Weights of a small transformer language model.
Size: width 256, vocabulary 1024.
Training: 364M tokens, 5550 steps.
MLP neurons of a small language model. Each row is named by its layer, matrix (down: output weights) and neuron, and shows model dimensions 192-255. Each number is 128 + 32 x the weight over its row's rms, rounded and kept within 0 to 255. A neuron's up and down rows have the sign that makes its largest values positive.
After each neuron's rows is what it responds to, as a language model described it from the Wikipedia text at the highest values.

L2.down700 [110 171 120 184 144 159 111  77 127 123 127 140 143 103 108 130 126 123 165  98 167 204 136 122  78 165  73 143  90 139 142 155  84 102  88 103 122 145 187 113 158 163 167  86 195 147 117 186 124 124 122  60 180 127 145 111 128 136 135 102 132 125 213 174]
Word-final pieces that finish a word already fixed by its opening, like individ-ual, b-orn, f-ive, gr-oup, build-ing, plus set-phrase prepositions (founded by, made up of).

L6.down247 [ 68 154 173 130 148 129 109 100 129  90 102 120 176  96 163 136 112 103 140 137 105  79 143 135 163 166 169  85 122 116 170 137  90 123 152 142 102 175 128 115 119 165 151 135 146 128  42 141 174  92 130 135  59 143 120 174 156  82 135 174 118 114 129 179]
First word-piece of a personal or place name, such as St in Steven, Ch in Christian, or the table pipe just before a name.

L5.down195 [140 150 195 188 122 110 146  86 140 113  37 105  60 193 103 160 125 110 129 111  89 123 148 151  98 116 168  94 168 164 149 163  90 141  78 145 121  80 103 148 143  92 178 158 210  95 136  98  84 125 158 113 189  64 177  91 151 127 130 107 139 162 145 118]
Pipe separators in wiki tables closing a first cell that holds a year or number, as in 2003 | Boston Public, 1974 | Brig; weaker on year-range dashes and closing parentheses after years.

L2.down914 [124  74 146  64 111  38 162 112 118 150 153 110 101 133 147  87  58 171  89 142  91 165 111 129  27 106 111 145 101 134 155 111 143 149 120 152 151 139 166 128 132 124 163 176 128  96 102 115 151 168 158 102  69 161 152  53 121  96 134 153 103 165 157 123]
Tokens inside Wikipedia tables and year-by-year lists: colons or line breaks after years (1968:), table pipes, and word-final pieces in headers (Pos-ition, Se-ason).

L5.down24 [115  51 155  97 183 154 121 176 135 131  99  90 144  94 127 136 107 155  91 145 179 141 142  87 174 178  72 108  75 144 131 116 109 169 100 182 170 141  90 106 158 124 130 151 159 177 115 133 122 101  96 149  84  65 119 128 123 112 133 140 135 172 141  74]
Word-start pieces th/Th/T beginning third, those, through, this, Title; weaker on colons in times (1:00, 2:03) and elev-ation.

L5.down203 [102 131 126 120 123 154 104 102 119 179 133 113 140 154 148 102 183 117 122 118 138  62 139 100 166 144 122 164 124 127  95 130 172 149 141  91 158 154 137 154 142 107  74 121 167 145 138 134 157 157 102 121 123 142 123  44 106 173 158 160 178  81 215 197]
Mostly the bullet dash opening the first item under a "See also" heading, plus word-internal letter y, as in Gladys, Gymnastics, rocky.

L2.down919 [109 120 148 103 161 143 109 140 117  70 170 123 105 170  87  95 121 113  94  88 169 135 180 165 134 140  73 102 125 184 154 156 165  70 154  88 125 110  86 158  77 120 154 188 112 117 123 118  98 114 119 133 115 121  91 158 118 114 121 103 112 106 102  96]
Second digits of multi-digit numbers, mostly in tables, stats and dates (the 4 of 24, 23 November), plus mid-word fragments like t in until, as in Christmas, th in through.

L6.down846 [121 135 122 102  57  94 114 145 154 132 141  85  42 136 131  58 123 122  97 127 142 103 136 128  75 124 143 153 142 122 158  92  51 135 119 123 146 126 190 108 130 105  81 121 113 166 168 109  77 138 137  60 112 134  64  84 140 123 110 143 157  73 129 169]
Final subword pieces that complete a common noun split into fragments, e.g. tim|ber, squad|ron, mark|et, compil|ation, par|ish, bra|in.

L2.down104 [111 134 136 152 150 113 144 129 131  90 130 164 125 144 141 104 113  95  96 148 156 122 135 115 111 170 121 157 160 158 131 200  93 108  95 100 116 163 180 135  83 195 150 136 119 148 114 138 196 132 119 165 101  73 106 164 186 112 173 151 130  74 127 120]
Inner or final word pieces completing common nouns split mid-word, strongest for am in program, also railro-ad, st-ation, foot-ball, te-am.

L2.down19 [104 101 134 104 145  95 115 182 112  79 135  78 125  59  94 112  83 147 102 162 137 142 119 149 153 150 107 173 157  94  93 133 138 188 122 143 188  82  85 151 116 147 136 100 135 119 132  88 151 139 167 196  48 181 178 195  54 175 138 150 124 135  82 126]
The second piece of a word split after a single letter, mostly in names: M-ary, R-y-an, T-om, T-y-pe, R-ust-y.

L5.down665 [118  91 102 147 108 118 112 139 143 104 124  99 153 165 110  66 158 170 131 126 141 130 155 130  82 131 123 201 102 116 129 174 105 168 107  82 138 116 111 119 164 108 145 143 112  92  97 120 141 118 119 135  71 153 164  63 115 149 119 144 138  97 149 116]
Blank line-breaks after lists or infoboxes, just before a new heading such as Teams or = Title; also word-start pieces like gr (group, grade) and r (irrationality, interrupted).

L6.down64 [157 127 108 156 130 115 179 192 155 161 174 141 183  67 144 127 136 128 112 126 102 190 127 145 143 133  49 163 161 150 155 121 166 105 140 134 101 147 125 101 127 119 136  96  98 118 125 148  81 134  54 178 114 111  76 178 132 127 147 215 167 122 126 131]
Short first fragments of words split into pieces, mostly Th/th/wh at word start (Th|ough, th|rough, Th|is) or one letter after a capital (W|hile, R|oger).

L5.down242 [146 104  66 108 148 172 187 103 146 111 138 136 122 100 172 113 133 113 119 133 149 146 109 176 106 168  82 148 145  95 149 156 111 152  86 196 179 186 186 137 118 101 106 170 127 160 123 183 114  68 129 131 113 153 107 123 118  74 163 141 148 135 164 153]
Word pieces that finish a common noun split across tokens, especially progr-am, also proj-ect, sh-ow, b-ank, b-ook; weaker on line breaks and table percentages.

L6.down763 [ 70 114 119 138 100 153  91 193 103 124  85 147 136 116 156 159 114 111 105 122 147 164 162 167 129 119 138  91 150 172  88 154 123 110 168 159 126 132  98 196 162 135  59  99 169 132  75 104 219 117  76 149 121  94 149  95 148 135 119  93  90  96 143 154]
Word-piece fragments inside split words, often "r" sounds in names or words, e.g. Beog-r-ad, ear-ly, gr-oup, ar-rival.